Weights of a small transformer language model.
Architecture: RMSNorm before each block, rotary positions, no biases in attention or MLP, untied embeddings.
MLP neurons of a small language model. Each row is named by its layer, matrix (down: output weights) and neuron, and shows model dimensions 0-127. Each number is 500 + 40 x the weight over its row's rms, rounded and kept within 0 to 999. Numbers have three digits each. A neuron's up and down rows have the sign that makes its largest values positive.
A block is one neuron, or neurons of one layer that tend to fire together. Before each block is what it responds to, as a language model described it from the Wikipedia text at the highest values.

Paragraph-break newlines
L5.down21:480528511538498465516523535509489513512548469532563353496464538529458514483560495493490478482513495482525527480499501552471504490479518529532460501525477515460512542502516517509519531519507507497527463492520499460525519541538504486509537495509503518500542529545492486520521490515476508499520486480493478490529439511664484579470483492531509489508510516491516467487502511506523517473509
L5.down221:418478430530483480484536516435499511496509489496479416486486520490577535518554494515495523502484477547533499429565462526458514517480480454504520482562547521541501509504533470433463486566494486457521476447484474478546498488518518509487479449517474528525433533510548481512393529507510458467503507518520561472436588464463473509503526522499545496509426514493510483444519511451445509526534

Mid-compound hyphens and word pieces
L5.down252:426511478485565526483510482470543415562506526498536510537476490463524508501527438553517505508460514463506482537516438469490444525552435458503525438548525453536484597441490517520497500507457516415426483433490535639500535486505470458494514438387600515449491494521563494513509467579546468496480519492491543484576536506478519551483533499545473434489513511489520434596459496529496480523497
L5.down916:508541432487411483500491522505517454528514519505468541500452419469464522535499421540454492513490518536456532537504495508491511477480465454487458446522524499498460513557420561462547501471492556467523493494541537551480511539537433430510465521470517512470517525444427527509563557490500440432574397542530514552521489500574482486497565503554483415558480507515509497512482490494499508549423

Year-leading digit 1
L9.down328:469488451477571412519470426447458571513520448468497521492485472485460509575498484504500538501547573476492549452453572465514500504517555550534491579425460556552464507456540532543480565511478488576487440507453516512454533564528447489527490533551563485464531507529505479514555484487477501502489484470473566492485466438501521448462540459521493458466485493494505474572501437508498492521560
L9.down342:475487453483488536503462460491498464492530493551534479511532494408433517453505504449553538452473481533410484422533510446529460508485541540547470542452461399494476515545461469546497459588487443470523493477451409473499513492486491493522565477535516492457545509467472525435397488466534528417524542564485572499491552459540480485456503473551515470530496485488487490454450554429505434562539
L9.down357:495515520535545502495472496456595456452480477504501503429495537529507442449534565479461443537424521491551531533494511507509542570350512459566455499503497504448495576489458517462506533534531529543507548508484510481482460501463578540537508512460498481535465528478499460521486482509528457449520535558427498548471523520480572545534447452530426483547493560502515504465516440448503422465457
L9.down485:526491445466552441594480494455522479572515485464507554459592480467479499505499466496490512475412566474480504488456564483516477513455469504536431465499492545564479532505475486507529525532520503442524539459528497581474502516492473539517495501470520478545463511524453485483430510456474546503559422498500516568443490502517474561502537499486483483501428463500433512470522617498505495516514
L9.down556:469540488482493471461544472504521480522497503530473448440536460438500553532538483535547520491416489517542596446509494562457590457484481609551531504476524488510482516502430427528566488471527430497487518521499533557407553521485455478488519483543489465551448499473474543480496543543445482615518520517506463497514496476629451494490521412502486454464481492436470482460491508444461456469492
L9.down707:537500557444600545502475516532460544531535557498500469452494444473466512467497502452461486526502495529444523404498596467482440445515485536475510500470535487535461523483486461479519435512525481506472468536480462519529479485524518537532499516547529420476481557498538555433487536527482511545479518486532558558499429494598473415491478509490424556514482539463409438485544495556500499450493
L9.down951:473509492441508495535534491512535492522502493505481460420452453493487463458567448506494498537476494504490475465532453518481506589553422516481469466496512513502418564454504475425450494490521548583506502487490492421497493496524481470524503507519539491411416475480504465527483455541476474524483476472498571558487582545568464544518461493485444461484555565455480496512471591486529490502442
L9.down1005:508480549530467530501492514515462537474515501505559498430501455526525505526516449499471580466497514481494530506442522477485488504553407488536447416478476478531460499515466443518520459485536474499481430467516519486479526452554561459484484531508479473477462519524504483463506467493457531532489509513511556448483498468588404417540519568450468526431481504462468473484501514516462506502505

Year-initial digit 1
L8.down70:442501478496453540553484507503521452403511462549545545469511456479492544554467538471435466506576509454523489487467541456525501453464465418529538457468426466487539442497566430480544493500520498514537519483499499499463482500530500532500497491448514497510535553516549483564479486484542515513481490489521486544494579505524584434486501517553426542488523468547426505536504499491524478454509
L8.down383:561506460480484552515464546466562454561497537496523461494515462482544540500578488489531494454526537582547515481520580456462512555495513463525457460524531449545465429514462477481566521461426470528458441603459503503472470406538495459480501505502466575487529525479492486479408481503414531401500485518569467504484496511521494457488494534522515432571514520462460553523468402435477545526524
L8.down422:458498531538473508473518499501472486488389509581461543456526559482463488509535457545472423507517463511542548553549427511555507458473506473441518532501453514555501538501477465540514495512490493564496480522500529522488531503467525505462510471506529492549478456561487485521452453474526505462542409556513466484491559486586550469490561571555455499469537457509512529554534419444545540457521
L8.down457:540543411500546598473468479484543528578482458574469510453502465521544495540553496430437460523468430431478501543530509446495546455541474520468482470429523450528508509555506495509518446478539483502516510490489519508443507526516480495490577513514461490511520552463524469563593497503476537399484534465545505452490509542545513458456502498581577407475512548504508525419475400507520449562529

Music article punctuation
L9.down228:484493481463536528530569508514460484431498529496455457536484485483492570512504411453544455500592462481445517573481531535487510504468432497426459505534523540527580491444478518575466499524498534529532500435473514441504479589499506483494454479438509590446490519476471516535560458575417499477436503526492547528516539477536542488525453507421509477532519439395425468478483474528485519536501
L9.down231:550557542515505579507506427539504527550538477555498528391459517496417559495527504452510606481431497501476520504514468443501501610444534489504510584506483478515550482442515504478500491553574524498512566499533463512445484503541507472589520463488579489485498517539475507533484493487495507569524500521512540539463450481478480505554460478530451415465481482490477559505418416487496470529530
L9.down319:531511494470490544530584469409506526518496516456513504430564547480623539447490449508518582547541527512466436471514577503509543505512510483524449584483488479469451469466479493529492558495552483492533536522461477543448563483568574487533488494459462504503476550526520525495461484502534519474551503486482470483469497550491498492522560511542476480547534485514541462536486506433516400553439
L9.down401:503470454485592479490499462498460526452529516497521490495471519483430537476487552505527487505536506521467497465575558504480540491494455479506506453521545507509529421568527525501555460492494543518422490408570507510532497463477460511530495517520490443528515414444408487484504506490439440543395417480457536499420517512550509523520482544520492506496489507480474390526454555490418520460528
L9.down563:479489492523524482385474461483541521521545502480523474544502535561473479491487551470491421484485511524567463471486512518492548591650450415518426545551569452489502436519458477512425494486517467474509539469527550532453497512558486505494497455409572436480475509525521486555471499530533472508467475473531440504458492471535537472542461491491548441445511444515561415473457512502486503429509
L9.down732:530517488479542507609510524460507520529534554516531507529497462590492535494491446510486491509499525559503543464510497510451492494592525544473460480477485454521509548471568512485493532507472492573449467515485489445439447562503464468455566429467515514463503506557403406451498454363458482481486554484557510426547488495525441500504459474428459507559480483532501517634469490522452464545570
L9.down744:482508466497492544462491475491487533551495474448435455518478490515511502470517522449464526524488463495444528512533516443500497522535543468532468452556524490483385477495447520512488544494476536549492493477543455588523468487539506515552474496551471517519532442510456530491506518556492486539494449510515458530495502452429510473459468466513505567538555440478535477560462412523469452505425
L9.down922:558469431553481491557522494439518506510437554466472526475489480514398502459531473552469532515488454508480488509561498510529485534464535464511460475579523535503493491507445456423432476470479498534485503534530462575493488487554475509451564570510587537477461484483492500424509541548499513467467523429501525465513473405500483561484558456506438527497508460490546464547500505480396583426467

Year digits, adjective suffixes
L9.down168:554481489489555520563491537461579515492501528450494482463496506473511483520457477510529544516507480522440483487495521486495568480524515517484519513506561572515517548464438437496494506506577499502509510452490531479507513404421463485461550452530558550479483478426536427561468451542476491460522522508461537545475485433702493501567463491452539503531512471492482542496423486507496483465577
L9.down191:487462466602485469486552557551479502539429576476466490478514567465451503420493475468450526405501496501473475475607530423513448581476505498497492459485479521465517525499479518475529429438517469505501506459431565481507536468510523454509507592428485488540475466550519472494469480506544492518512545523549490526524511529538379488520532493510421599481514471527556576519503486509564487521435
L9.down216:512402536503476531462533517434560513470441576518422531506505448451550466433524515476519499522481494531447528568460457483459540548481447543508512483512489577479546552604463502421537452602506492466445519454467443478500531485486477492487479524445490486544515550500438525514505529534507437385435557523493511443477436466577484519499442431503533535524473447445438406586522496510491472514563
L9.down518:510515501533512531464531423456471531475460443510492498461513550572536479469482515515465413492478506551468477508544485463521477548493499539519530417479517524559508511510468529479464513506487578515472518591461473505525551472547506493442531557549544436514544446445512514572483439467496430497466426526507461489499473516565550535499561440537441486461500499435519491549491542535454533546485
L9.down575:541493504500471542480440470522504471470471510535448502449459493532523518528504518481500474505501568499459515506482479461540531456444536522436563477541496512466543498472513443543575505497526492447482467520478483437511537502524566459456514540470416463530507425531497522550521440529461468496506532495511504490514490484465491401466483510523548496536550496505479442473484515526503564506547
L9.down659:407433452512509552510485513449527504470463494458498502504503441489493471542496494491502478483522527433508454490576505532641482504541495505448541488513493546463449517491482489492501561465495513509525491508551460479491508554581548456493489468535523566520477488485514434491457406505417527483530446498442517517529524423419571586519518447476451556442511516515478474472547462492421496511491
L9.down684:551415455489564573589516513473469500535482467431478529521493564577455487503426513518425484443517515485422455532509492519495493517464474530488555486552525632487572489513492520467562560546488525473450450464478547472534541491430479425505448530496496458532453531467465459464463468503532442490552459552483551551483494527510470567479468461585530451485549572488471495498454552501491513439572
L9.down885:473515508558520475574518538541527507506496498561509543558604537500475550556549509484509538442504477533563528565559423521511528502546402516514498532515480545439543553519550575536507548480443428479446507524525500555483478456479498467549459480512522604539504500557558480561577481493496509491484535517574501555491497573450487458534465475478545513492490477522503465472457578547475524491499

Degree-field "in"
L8.down29:488544483462466498534609530514510534423497473479515490470540446479508462489505504547474542457511521490531516479498436490529445491537530530448464475542608493515519409496474540493497556548478552547549465564459480473551451482458552501456450492504489487553505430460504538560478484516493480468548496449535574509534510385452485478427565471544455521503514526498500522505553468545455513534506
L8.down141:483461493514495553486419508450544461482535473514487510461476510533533532499479493482476499575517531512497417424433554549520500506415596486527511532580554448574521503571509511561441478550575475520456474427473511450420491508441456556534408504526496565514495465436529481482510540486494537474416524465551469560503607513582481522499436512486483529467495553523446546510502523505411399471532
L8.down292:470525508512489519477554473482545514531478569513430486495591503550586533510541525484451420472524494474558476475465483518507518563503518482553484518550526510438473507488476546494492446530523548557523486469461435442520547519533489416514427517524492525562535442468526466580469497504536440502506466493454417473495477474554443478505487512490490538554525473450494487453483504551505442577507
L8.down937:468517439574510582517488480498541492479440503540477503515468453497581514452563499467575478507474486518525474506457528477558476468523482564561423580540479500485551466488538500523462509546517456566467545475510536531513554493542479544489513471464485449499546510447553466524504433542488447494494490497531533548522528515564441412438468481510574503537508517459450561447445606533530529434514

Mid-word "ag" fragments
L9.down0:489574437528430455504497494484488473463451429452510490480590553524555528536483470542475555514505526519506507494526469511519514481484538501553519560458511538519532497490523513518498612460546546503502498556445429488472435429517447540488467535522527465462540532494509474460550474509453440523462488493533552509520442502524503547501548581554488526517498527524509480440490496419462523512552
L9.down4:509561517526421455465520540510488500471548518500551463454553455476546558511505481464510501513499505466551551457489508601545468564374492485441520520559466526477492463518415383539420444536523484500539491495538480489472515570477463494496487552515457519506562507487459499497470492483517494528507589539464491512458445511507524534504515403459499574519486557526540467562500619484477475400427
L9.down68:446535506514551477524543565516496474489493484562495376534550480512448513498522447424523467451454523508560475461544477534560510473503517496509513475545494515493476499454546480458563546515477572522497472542503537482434513545466528561535457553508422524525469508512490503513448487481643498434394526522498598438472491505655548536488547482525475447460509467503478518573491489455466558489531
L9.down583:478456477522445518545440468462497593462549525501565463459532452470495481544514559531461538504524400475516512516462495474525524448526533526504521538558463520566571443511499532525509541454515505490545489454535491507535452472528483558451540446512490521422512530448523515539472533504414508504572487457567493444521551457576527520516534475547449576456480544481465463599400458533537528519509
L9.down591:546500447399498510508632525479511563487477483502483527445466458474456524503498530463473580472495528501469514516444476407450469504473528500508504481483511493448450507543525465523493509500533492482567392511504481497477470505440516510504509450458547527508558508516537490525432420541553528514468462497508532502544486467476501486518486544430449507531539552406538498507447494395518524488520
L9.down609:460478527481568562391458468533471533511477499536472500524526488484488540464474481491504506513458543525553513441548551473539410510522548481518587504521465534531553530450504603501503524483541425471508505483511468510499494477456476489441465524464436531503526486493470599555501546600508506507544507450525502442498501528536499483529452575455509544484542504505521540522568505482444508552504
L9.down907:555462555502483436443433482475451501503508506476526536561470491507563524563470549428506594554466449485515449484522458539527486492463491523533433465458490483464467516498502464500483512499458483467527575462503553498476527535510491416510523498474391486572516451515442509488508508543509499419505544484488556494523502422611477488542566525513458451472479483463508531554515479462523591454482
L9.down966:496468541448468508541495546485505533507520506502459435477547462519424530519526502497542523458475522501497479587468492499508549537497437511450487472493492528423495472477543492501503565456510539481515405527510547496496469487482494474598505466479584547461502466536531478476436520518493443526506550567508540549510499470656561494499494550458461563467480500509522522524575502509553488427540

Year second digit
L5.down111:482428503441557499501511486470584521423514539472505451464575492523545527518474539504531518542495484509504508529506534499459525519472495510535539580544527480443470577463543510594506522484462524499455566510468544513449486462480521542516511559472496552456498524566529513431479486525513451563537522488522584533501582539568483543456515501466532480483464539500490516490514425468519543506466
L5.down704:467467456496501450487511476493531479509485473553510434512492511483490468506483500490505484489504485507506475480496477498519503544486538444497484529521516476550509503516491551461516492494506490527518487474519507497485524541493481530478513506516513484481554464492475485523523528533481496546506503513520475494523506505667502477478525530488498504480496506524495498482456539458517493521504

Year-initial digit
L5.down77:505469437441486505486564464462509538516501569472428423520501541532529503493544493524509446482527561415493509502488493483514464493456477535483538521521469475496459462426524505485470541571464494565535508521490548534475472532478489518425520487502477517532514469519536448512477490560535527546457578525448477485490480530621503489493481474490489463463437487479487530505488496521545494515528
L5.down250:521504475521496512492474486461539504518503541485449459456488551436521471529581535480497553472495561559490471535502490530495433456428502505521497455507485467531559491574495531438499549504468474528488456434469512508496452594450483481551495411502504502464525392535448485532514496534523508590506521506493513576547484483732449513530494491464550572516484535471530508481509422540567468492484

Structured data field labels
L5.down149:476481529484454523608501450490552527482489521460505367475481580523510518522494526569435509547517508476543515520513496508484525581453538406524494494517453509478437478586548548525516550513559527427442557458454506538516515527428501479460553497411470500590506450498463467500438510491496490480490470518562495444518524483523485497503518483461487511480496449464514480589488533501403483515429
L5.down190:494430438536543527508456484461517549501510454444557557446547411445566495534495451443487506542467465519460526415495436454509549524504503507512502564518507445444453493581506423488487482533447486466455520468525502459530470520502468471479548543469529525540451535534490529515547487453482443522516530590491579468451553443582436500461446470503485502542515504534517548475518432475536517501484

Year second digit
L8.down395:546532503420459533488534538503527515487446543553546458510545468581561491547498465506459531448517454482504552527455478521498485548463494590496477490468495456436468506510566550513503514531492463510493515431571528580557533468524538533545464492548501427594519524469489526536494482479471550511513553453514479431570455451608495551486441488512532513503480503501449527534546451489541472435491
L8.down498:480494470489534517416487543485478474457511505436536520482600523515468591487549470464504542473527486549486556502517494448447498484509538478582447523520420505558504419452518476474438532472489490426476495551500460481506576394519503464512520528510505497572440516537474528435576493524505517531451426456396466503522470504507572509494537545504604451498553512489545463533462516511511514546485
L8.down529:554537528513510537455451474417463609494484516515536559482513591501463473464563448493459472473481511560510484533552553533503480505514467443492413543550516515511523528541494512538520507568491510465447473445504505564464524458411576471482505499464514496590495457517533515465555495486452530528529439468513509470454564461587490453481556588468533457474458473464544440499508530554498420499550
L8.down823:559522477433578549503498515475551534498455605473482503497523566441439497493543547479538521422510509551566435419555466511546465550498422522490464539528426528580509526525483520529573445462490522488569460584530560456466511508447497462481469446521477487459483574489539431522434484534474541459512531555460550448596523471543444533488447504469487543510494502500504497529527463538520521545490

Sentence-ending punctuation
L9.down17:555513526577498451464545489505419449471455507537522420475442442462485430476455435537521471519513510502515591482527512636461597481507497480538390479514463567449475600433496537541531500509443528516575507581494483517513501532516494509564494575490526569429475464551422518505550540525474483527489529549524471493499516486492487471481551441488508520437588518452490494516474481454474463485540
L9.down199:423530482454425451489515499398499509453536442448459511458437470427544537508494541559478493550492446506506441517468493521487590470489449524511508544520504507456568499534490486449559486518494487501489498501524479499526489535488476503552511472506567505509491510523480533416461483458472531503523547498517442457513494517415541499493572514505445444436641414464454478472508480465455512557474
L9.down305:478506636497551451518496498507492411487529440504514501477570528438554450466518474542520504507471544553546506480464442569471507483450544486499522483488520500564499472460523506505550502388458532551515574527522524511460477506490504495499553475418577479464490455522445492556525573522446475451494472518496503503463516510517529459516492546434509499476502533503574510544502562512553469524495
L9.down572:479542542559422489510498467462455467502464425524444446507526532519505495527473531491482525518527530517541454493571448546537602420534484505494497535521442453475472608486515490458482578566428485503506545559445430536493484462497509431569471493499498527501529500538510531555513524467529454528531477498561550490549577461517479452490462480524523516450589552502496539538470458475479472545540
L9.down735:454482475518492513516496491464500520451511461540466415453436563559477479439486555545505517457492558454532476549515463460548468458520531532455449541484456534497550533543406526506523422510496503490447468551489460485518487544474523557502455503491502511592498509465493485474492546423467463452517442523531481472480487536522445468505503494493461465498583511457495504516476531501454516441526
L9.down779:388468463504479460446450562506565491474555567526492441432493502472493448502530455476493482490472482505483498547495500505581451483479457514474413465508527509537525568480483464505506516488513450436430496523448528433468513473488514498557495505524509480543509508491482518495573581567450531560518494479524514521541472570603496557514439480510479496465506493502433495503559464474509470462521
L9.down827:486515503540501488438434515458497471480516470557460448491546495544574471458562498487438507477550451519508481497529541478495573425560491500461491450564546467437539512507524458511442462515489525546510449463479529476515478474528496434505512482444479538527559456499585457473486540535529471501451495550554438505522508500457457453499516479544488543500520458566468564573469402506483469534509
L9.down857:530521447474481577489476539470459455491553500521489572562498477541486535515560522515519437475525572484443435487443577474540526457554531432594483463556520521520604542518464542492425529511484511465498483504503464469508491463496455478532535456460539529475466526501503464545458529510503491477567512481541514493488517467465451517494496511514542494464550543510471519485474458533474478606509

Musician instrument listings
L8.down106:508557414422482483440503495508551507496520556450549588500508529515466424502494544487469503539510512513464440493521479468535578487445538531448438510479538463427482501543470437502468500473547485521537579553499538458580475553447483456510531487512472475468545539450506486557443569519491490536481522477492539459496566525481427490508470469481557492514524523517458466503468641520527563506503
L8.down341:494564473509486568444550529507461562468466430502525473502494550492522437476480510474479471491531518522445505529609540481527511537452530493460446420510443525533482479487464500464446454531526505478507421525552492498526534510519434559444543561497529435416481480541542481479470491597526605482484497540509495460530463467484541469507485550492511493449440505509469504547510510519474488494502
L8.down610:511463458486552535516535481495529581474440537464489432551498485521553422501493503552492558482534532548495536534563462524481467476541489511517531441469524455534514497497506465462554527484451537412440486431473531527522478526477453577549438528472514516546533501460493499520521449601467431500493534504559482559507437463492521543540495551419464509435542502466551534569443515504432486449501
L8.down981:425559439517519476467492465513512544491552435511498413490482513491461453461522532468550492474511498538469441547545510491459522526447490579470456524494548555475512497509529548510517507525537494504413486459566498499538474513493494495453424481532539528509564510448578502500525487548522473485478477473491467511458479479553548530446567518512475563395536511502548484503498534512511435493507

Prepositions in institutional names
L5.down433:467467460544516425489502457472418575495428522471510497455405483478568489593579531503558470593543503568509512519464546504506457446573435498499461525542451519559513477527479529518484452477532525445524543518493596547536509490557438452410524469464492478492469480494530538485500522552515435496441525496516555462508510512387532477408570550455520492504522501473481441494520477545451510417519
L5.down496:432449521551457527500540477516489451540472519480540507465504469466532510526546577529549494530568458520522544476484469517486475561500429469536492472500530557517426572518550567504478521526447509557479479569535522478556509553520442520483499469515546491506506507455515482444533480537533514496501431482590342505478439510432563458452493440463454497524563517512529496543555551533488474504541

Coordinator after first modifier
L8.down309:458475536476494456486456463471487512516477523495532452537417578465485495528470533513529462486531456521436505495461504453566536535492482488482515481518498510430503544538482489505477432524477506474473497461460529558532485536433469459514527430539507505483524469498494448489569485493473503457501527493511570496502478505628556533543499486483490484494531466511536426433453587528462461476412
L8.down327:427515515464551455450528430457444444499567498510533442494491570489420484537503550416499562461507522464372568494526459447480585471484564558527523424544489477452519501556457534505555508535497506486467480434464473516479509470473483504498534630580486482476500459561516497501555475556470472542527497403454560458524505476524468551579511473489486476542450519457459453512485503556486561513525
L8.down649:561451559481638440562457510503563520547440501537467546513531479466485564514431499558522452517477493514534511578518466544498536559447502472478508506472566483422536511558494519429538462530495440582503491541417553529598489445456521503494550544461467495493426447506540562516576552515524488520526522470509424485508492550598539495487518492463543516558501567461489441473519506571501491498453
L8.down814:483459478502507502500429465544500453503442594519505418479469452521432504567468467442545558515487546585492518529502445456507439514431468494511503505445562518448525486496425512461417480444478496517459500473473486517496502511487491443504478448489512540536541555441492543503548509482498406480512529513569491492470555507531587550558521474510478525537534571432517480478484436521487382491467

Joiners and superlative "most"
L9.down152:516465467538461564487500519434428514510519467478452538459537486548509482519509455580494517596472515528465489566529443552527535544499460529504470478489477497466551529533451470475455468497510495466469519523496543579494449481510508459506507467513494533467511492433473468514492563493482502469465436539450420552482436525468508568432480458525500519528581530517555412475497467556592467501466
L9.down209:549454529586524532559484494425521510534523539510540531525560552547456553507488470506458505500500510538550486550484459477512519500475552510567494519510521533484552482499493448475430505464517555465480531478498589554509531426474473465494584489498444510511498515467419513531513554503492555467502536485554492460469521569540527493488565452570533485482485516545484388519580545482510460474526
L9.down296:493426537574498549516509526498475442539540479539517493439529459530556560555423553482506407490521554483491472510436481450556510536564483504472485511473534459490543550561560437526523525437491504450492484542485531516467386490478515547521546482486517558567511410509469503398549494531538509516495549565490505485454517537441439431473478409485559532502577496479546442492542463463491531423433
L9.down397:573480476444488456552492560440540502564534518494487442508462524556476556474532530427404501513513490503505500565456480547430482518495549537461443499545503490473547471504525529489477456525453447465454502454498487486410517542509518462534486482471453469481475457537430495553536451549542475452454482478510517545531485493567487511478526529476539418530524503540527548565488436477518510526530
L9.down737:551497542479571525433560533481463448523469383496555364471486477485545531525495484486527500496488522533502525496509493534485550489477490468521499525554428463480502532489536517429566472518433514501482482461461522470515501467542485522488517507501498509567459527575567512581548469441529517494545518467429497488487510423598573540561487484580481503490538519502518476459556427541495526501481
L9.down863:533524513549396563472461565469429496543517531541507428483505520503453527524508492499460457541548520497542469468507503438496482499486492492520462517536485543498454532521526469534455519516463512492556508521494455466498457416440433505502480488489509545491485521481535468485478485457483497583521506413530474454489456535595460487533506537478513560480464546578470492525525487478509473507559
L9.down929:503578506522486504503507524534497501536505476541436467538500428543526551482486485455525466502532501547506406477498539536512454507524442494487464440488454477530480513492540519461512489473507526450523491558471460525544472449563471538580464594459461453453496496475455485539526538502515508517465470528558517539510529438611512506453523484545522542477485529489520439454570462437524534473519
L9.down1004:519555553496454522502422457463494515475381537529465493413522504449532539486491501541469526534508530459532437457488430487525515529542456479521361486494495524519512445521488502534462551507447468481494528476507501550485422464479519493459533457542448470481504482480547442445554491483551526483448514518519466463485531491591510525549571499454507510514533546432463431437500497554586566469495

Sentence-ending punctuation
L8.down130:516600519469464552557505451489500481563460548525553411559544411560490509512503467494488560525555495516469449495530482541517522462502507471503497499482507500524470505523528491506512442474515467525547573509493498566541507502497518540522519535541491472414519511587499458538477497547483560480471488518453540474515494455422501497475426527538462444460547486541495525425469542512556520461510
L8.down137:467494462514478523443507463503512444453506485548511539459480476498511479492516496546504499455443526480544560462507486496471479491487431480513422532540490453443513528488561528578474526426484494426459517483487476485502494490441489479544451460518524538507456512544525547499498521441469445491527505460541475444464593437358474458447480527458528470506643446477529543514483486507555524527483
L8.down873:508492453525507467449506490528459470547510452527438522536497521520511530517542533462483485490550514500594439528553507525534582536468499485503445492575495471506561565496590512565531558502518530456537511524524441518476470537435485476540484492483503531475558483573517498486509502455496514480514513421541437401465576464440540462485469471551533498506562518528508505521515477497531486529461
L8.down901:496485500555440511501567466465516505488538536366482414515496472517431531497528473512483511430472506465510510399516537464531544517479447496514495488526527499479512506459574499594583487418429457496529528481523456465455523440481506531498482487538572501447573490538460479451433550445504506532568490523527491564483549431517516506465482507516489440438588505449487544515484524480518485507518